{"n_layer": 10, "d_model": 160, "n_head": 5, "n_kv_head": 5, "head_dim": 32, "d_mlp": 640, "vocab_size": 875, "activation": "gelu", "norm": "layernorm", "norm_place": "pre", "norm_eps": 1e-05, "positions": "rope", "rope_base": 10000.0, "rope_fraction": 0.25, "qk_norm": false, "attn_scale": 0.177, "bias": "all", "tie_embeddings": false, "parallel_block": true, "init": "normal", "init_std_qkv": 0.0463, "init_std_o": 0.0, "init_std_up": 0.0463, "init_std_down": 0.0, "optimizer": "muon_variant", "lr": 0.00663, "lr_mult_o": 0.915, "beta1": 0.93, "lr_head": 0.0051, "grad_clip": 2.0, "warmup_steps": 200, "schedule": "wsd", "decay_fraction": 0.627, "decay_shape": "linear", "final_lr_fraction": 0.0, "batch_tokens": 16384, "seq_len": 1024, "doc_mask": false, "train_tokens": 178500000, "steps": 10895, "dataset": "wikipedia_en"}
MLP neurons of a small language model. Each row is named by its layer, matrix (up: input weights) and neuron, and shows model dimensions 16-143. Each number is 50 + 10 x the weight over its row's rms, rounded and kept within 0 to 99.
After each neuron's rows, "fires after" lists the tokens most often just before its 100 highest values on Wikipedia text that the model never trained on.

L5.up507:56 56 44 67 42 58 45 27 40 52 51 55 50 42 56 38 56 56 62 60 62 60 48 53 58 42 57 29 42 32 62 62 48 35 52 55 58 50 46 59 34 48 64 51 44 53 59 53 44 49 65 53 38 57 46 55 46 40 44 41 66 45 62 38 51 36 40 49 40 48 66 46 63 42 68 70 62 42 55 24 58 52 62 48 46 52 58 41 45 39 46 38 38 35 52 44 46 55 51 49 61 52 28 45 67 36 44 60 43 63 47 42 43 66 47 64 49 53 44 53 74 38 44 59 42 55 36 52
fires after: "e", "g", "G", "it", "f", "be"

L5.up491:32 21 34 35 63 67 43 62 66 68 62 53 54 49 49 54 47 53 64 59 33 51 43 44 49 56 50 42 70 52 64 63 56 36 47 47 40 57 69 61 37 51 50 43 37 51 56 56 51 39 46 49 64 71 58 56 46 61 40 49 42 39 55 34 40 43 48 54 49 41 50 48 50 35 49 25 61 62 51 64 52 57 54 43 48 23 48 52 42 76 60 52 39 63 44 46 32 63 51 47 68 54 44 52 58 47 57 45 38 48 57 38 71 50 49 47 46 58 50 41 56 51 57 52 55 52 55 37
fires after: "N", "L", "S", "Ch", "ic", "| "

L6.up139:40 58 52 48 49 49 57 50 40 60 57 52 54 50 39 49 40 57 23 52 48 67 40 43 60 47 54 58 55 56 60 51 52 51 34 53 48 57 42 52 43 40 36 43 61 47 61 67 49 73 58 54 50 59 62 54 52 52 39 65 46 59 67 41 51 48 46 44 53 42 54 46 43 55 44 33 39 58 72 48 55 71 62 28 75 37 49 44 24 53 36 54 65 58 72 42 48 46 52 48 57 40 60 45 40 49 53 44 50 42 60 46 38 61 65 36 57 49 57 48 44 54 31 62 58 35 45 35
fires after: "at", "y", "is", "ag", "an", "al"

L5.up476:53 41 49 55 62 45 65 53 37 49 56 42 50 39 57 63 41 47 40 44 41 63 46 44 52 41 67 52 71 49 47 56 38 49 40 58 66 56 39 61 55 47 46 31 45 57 48 44 42 54 39 53 38 40 53 63 60 50 67 66 67 43 46 47 35 53 49 47 62 56 60 51 64 55 50 54 40 47 56 61 62 67 50 46 55 46 52 32 45 50 40 41 59 46 51 57 53 37 33 47 69 49 56 33 40 41 56 47 44 57 30 59 51 61 46 70 57 51 45 42 50 31 44 50 54 61 43 52
fires after: "S", "an", "at"

L5.up377:57 67 51 48 59 45 36 33 43 63 52 73 48 37 42 51 38 58 45 49 42 39 79 53 41 48 50 59 35 47 39 41 49 66 51 44 49 31 36 35 45 45 50 58 54 52 48 54 55 50 49 37 52 45 43 41 44 49 44 54 63 31 60 37 61 52 43 54 60 64 36 45 47 42 70 40 40 51 47 52 45 45 60 52 49 49 32 53 49 57 61 57 52 66 48 35 55 52 52 39 57 53 58 46 61 44 61 43 49 63 50 42 42 62 65 50 50 45 53 43 60 59 22 63 62 47 55 31
fires after: "em", "- ", "l", "ed", "L", "f"

L5.up124:58 49 41 57 56 51 48 48 65 54 52 63 51 45 53 43 37 34 45 46 57 43 55 56 40 59 35 41 54 44 48 70 51 57 53 38 50 29 61 42 51 36 51 53 75 55 61 40 29 63 48 40 40 49 26 52 62 50 59 55 71 40 45 38 69 35 42 45 58 54 55 63 51 56 54 59 63 47 56 49 53 55 45 56 54 62 66 57 41 57 50 50 43 43 57 60 56 57 60 45 57 69 31 43 60 36 53 32 65 48 22 35 43 77 48 50 42 60 56 37 42 57 51 57 44 58 44 38
fires after: "N", "n", "L", "l"

L5.up585:54 59 54 60 55 69 47 39 56 61 63 69 55 52 64 32 71 43 59 50 48 46 45 37 46 53 57 39 43 37 64 49 48 50 41 45 30 34 64 65 59 34 52 68 45 40 41 60 37 60 45 43 57 47 61 58 61 51 61 45 71 55 57 54 49 57 55 48 55 53 45 42 54 39 51 49 58 42 47 45 56 51 46 40 41 66 64 33 34 46 48 40 55 57 44 40 46 48 57 38 53 53 55 61 54 63 38 52 43 68 54 45 51 52 42 38 44 37 69 60 47 41 62 46 29 35 34 56
fires after: "th", "a", "f", "ri", "w", "or"

L6.up104:53 56 54 55 44 55 46 48 49 53 60 68 67 63 40 60 53 51 38 53 57 48 32 48 55 48 51 17 65 46 58 49 44 43 52 45 52 60 60 63 32 31 48 64 40 64 79 52 50 57 56 57 53 54 46 37 64 47 49 64 79 55 61 41 53 46 39 44 39 59 53 53 41 63 48 66 50 35 50 36 59 55 54 28 52 47 54 28 46 69 53 53 51 51 58 53 41 46 46 40 34 73 35 57 56 48 52 33 41 51 60 45 52 57 46 55 56 54 71 28 45 44 48 40 50 48 49 38
fires after: "be", "w", "N", "n", "f"

L6.up244:54 50 41 34 41 73 39 56 38 46 47 50 52 57 41 50 59 49 46 39 35 42 72 39 32 49 46 43 31 43 35 37 65 70 60 50 34 54 45 57 44 45 52 48 44 52 56 55 55 54 51 61 40 45 66 55 57 61 59 33 43 64 49 51 48 53 55 60 54 62 44 38 53 48 45 50 38 78 36 48 52 34 44 44 48 57 40 58 49 60 57 51 36 44 64 57 26 37 38 37 64 66 74 59 60 55 57 50 45 47 51 48 61 68 75 55 58 52 53 43 55 60 60 65 48 53 50 38
fires after: "am", "l", "r", "L", "el"

L5.up221:49 38 61 39 58 66 43 61 58 45 48 52 57 51 42 49 48 39 48 45 54 69 53 31 45 41 46 19 54 47 41 70 53 44 54 36 42 46 50 38 53 50 53 54 38 51 65 43 42 55 42 42 27 55 42 55 58 47 36 43 45 42 46 55 69 58 48 49 52 54 37 41 70 37 43 51 48 57 52 62 56 27 47 36 58 67 50 75 34 73 52 52 50 55 60 55 37 41 58 55 40 56 47 48 50 45 49 56 50 62 50 49 65 59 56 61 45 65 50 43 39 47 48 49 55 53 69 47
fires after: "n", "N", "ic"